config = dict(
    num_hidden_layers=9,
    hidden_size=640,
    num_attention_heads=5,
    num_key_value_heads=5,
    head_dim=128,
    intermediate_size=2560,
    vocab_size=25220,
    hidden_act='swiglu',
    norm='rmsnorm',
    norm_place='pre',
    norm_eps=1e-06,
    positions='rope',
    rope_theta=500000.0,
    rope_fraction=1.0,
    qk_norm=False,
    attn_scale=0.0884,
    bias='all',
    tie_word_embeddings=False,
    parallel_block=False,
    init='normal',
    init_std_qkv=0.0341,
    init_std_o=0.0,
    init_std_up=0.0341,
    init_std_down=0.0,
    optimizer='muon_variant',
    learning_rate=0.00888,
    lr_mult_o=1.15,
    beta1=0.93,
    lr_head=0.00821,
    max_grad_norm=1.0,
    warmup_steps=200,
    schedule='wsd',
    decay_fraction=0.483,
    decay_shape='linear',
    final_lr_fraction=0.1,
    batch_tokens=262144,
    max_seq_len=512,
    doc_mask=True,
    train_tokens=1123000000,
    max_steps=4284,
    dataset='wikipedia_en',
)
MLP neurons of a small language model. Each row is named by its layer, matrix (down: output weights) and neuron, and shows model dimensions 80-175. Each number is 128 + 24 x the weight over its row's rms, rounded and kept within 0 to 255. A neuron's up and down rows have the sign that makes its largest values positive.
After each neuron's rows, "raises" lists the tokens whose logits its output raises most directly, leaving later layers aside.

L2.down1231 [116 151 126 101 126 115 120 139 113 167 106  93 118 174 109 144 144 157 194 157 144 158 160  98 131 114 136 127 127 112 126  73 106 119 128 117 136 172 127 139  94 106 116  84 142 120 116 121 102  85  95 132  97 126 111 118 153  76 129 133 133 144 123 145 124 137 120 144  94 132 135 107 122 132  75 148 126 131  83 124 129 151 105 177 154 106 136 124 145 114 146 168 153  99 128 124]
raises: " being", " reaching", " becoming", " returning", " leaving"

L2.down1458 [103 178 129 166 130 117 139  98  92 104 126 157 134 144 127 149 144 145 124 134 109 109 131 110 136 109 113 128 104 134 128 140 158 134  88 143 107 145 123 138 127 137  78  81 125  95 128  99  98 120 111  92  71 101 130 161  94 112 111 104 112 120 118 150 147 127 131 105 133 168 121 119 121  80 172 156 125 117 142 143 121 143  96 111 155 124 101 147 151 111 105 119 134 132 142 119]
raises: "ale", "om", "aw", "at", "ore"

L2.down1939 [188 123 159 102 178 128 118 114 115 130 154 121 154 149 153 116 127  82 158 111 124  97 133 143 158 107 160 130 137 134  97  94 145 109 146 144 176 112  95 105 139  99 102  98 124  72 117 113  91 114 104  68  94 118 150 190 110 138 122 154 123 112 127  93 112 138 111 162 133 109 151 113 104 158  96 115  97 155 137 162 100 117  83 137 152 100 147 167 167 154 109 189 114 126 127  97]
raises: "ela", "ono", "zi", "aging", " causes"

L2.down972 [164 152 141 140 135 114  93 137 102 154 119 116 122 146 119 190 134 132  77 111 161 123 147 112 119 142 125 161 151  76 143 140 138 118 148 130 150 163 146 138 154 146 107 175 141 123 132 130 144 132 128 143 106 153 156 123 133 132 155 114  98 109 155 131 119 189 179 138  91  91 164 137 137 107  45 150 143  72  98 126 125 140 113 146 152 117 123 114 135 117 114 134 126 110 129 135]
raises: "'", "hip", "’", " who", " themselves"

L2.down2527 [147 191 133 134 104  86 133 116 149 104 153 137 141 106 138 135  95 130 160 144 128 143 133 140 140 133 110 145 114 130 155 121 126 108 143 105 158  85 109 104 112 173 145 122 130 119 131 140 151 150 117 101 169 143 114 168 121 118 104 120 122  93  95  65 108 149 141 105  98 108 126 130 129 186 145 157  97 167 145  95 108 144 170 123 133 116 103 113 171 125 139  76 135 188 132 138]
raises: " this", " age", " times", " once", " their"

L2.down648 [120 136 115 135 153  96 131 133  78 115  74 122 119 145  78 106 135 132 143 141 116  97 128  92  85 105 145 143 135 159  94 137  84 127 184 115 107 135 113 130 136 118  87 170  99 113 130 108 148 165 138 124 181  97 104  89  98 141 128 113 140 104 175 115  93  97 152 174 149 138 157 100 138  89 168 128 135 129 140 131  90 106 100 137 113 134 117 149 112 113 125 116 119 132 126 118]
raises: "ions", "der", "est", "elled", "ings"

L2.down1941 [125 124 144 145 121 160 111 151 126 127 134 105 109 137 102 208 112 142 164 154 166 146 119 130 117 122 128 139 131 106 139 143 127 150 129 102 127 124  69 154 148 123 196 172 122 122 156  93 124 162 171 118 142 109 125 144 154 107 117 107 114 121 130 158 126 149  97 131 150 153 153 110 106 118 193 100  79 162  96 163 157 161 131 141  97  90 125 143 162 164 144 110 134 117  98 151]
raises: "ards", "ily", "less", "y's", "ish"

L2.down1698 [125  84 134  86 105 111 125 104 127 167 176 144 137 157 164 161 109 159 142 116 122 171 107 150 167 124  97 169 177  94 112 107 117 137 133 104 158 138 113 137 191 182 160 110  93  96 139  92 113 102 126 119 107  93 100 149 131 120  70 141 124 144 101 109 138 131 143 119 158  98 145 122 111 149  66 181  98 153 109 106 161 107 105 138 112 117 108 133 111  95 100 147 122 129  94 134]
raises: " retaining", " leaving", " remaining", " becoming", " creating"

L2.down1862 [154 129 133 101  77 122 136 161 157 129 100 145 101 130 172 118 133 128  99 117 109 129 115 161  87  93 132 131 126 138 111 152 127 131 139 119 138 157 133 132 101 135 121  94 114 166 128 139  76 117 111 145 178 123 136 150 134 145 129 129 118 119 122 134 122 135 136 130 147 120 102 143 119 159 208 125 149 116 140 105 115 146  64  60  71 123 140 114 123 144 144 166 159 114 167  45]
raises: "ram", "rig", "ras", "elligent", "imate"

L2.down871 [149 143 129 139 145 114 143 156 124 157 185 126 130 101 150 151 169  97 172 100 163 126 153  87  97 129 124 162 145 132 116 164 127 145 110 122 121 151 163 128 104 111 116 166 148 141 116 139 104 105 137 105 140 120  79  99 165 149 139  92 154 143 114  91 143 142  75 134 100 147 118 158  95 135 122 141 201 159 109 135 155 131 132 152 173  92 152  70 119 120 184 190 104 183 101 132]
raises: "ial", "ena", "eni", "s", "enna"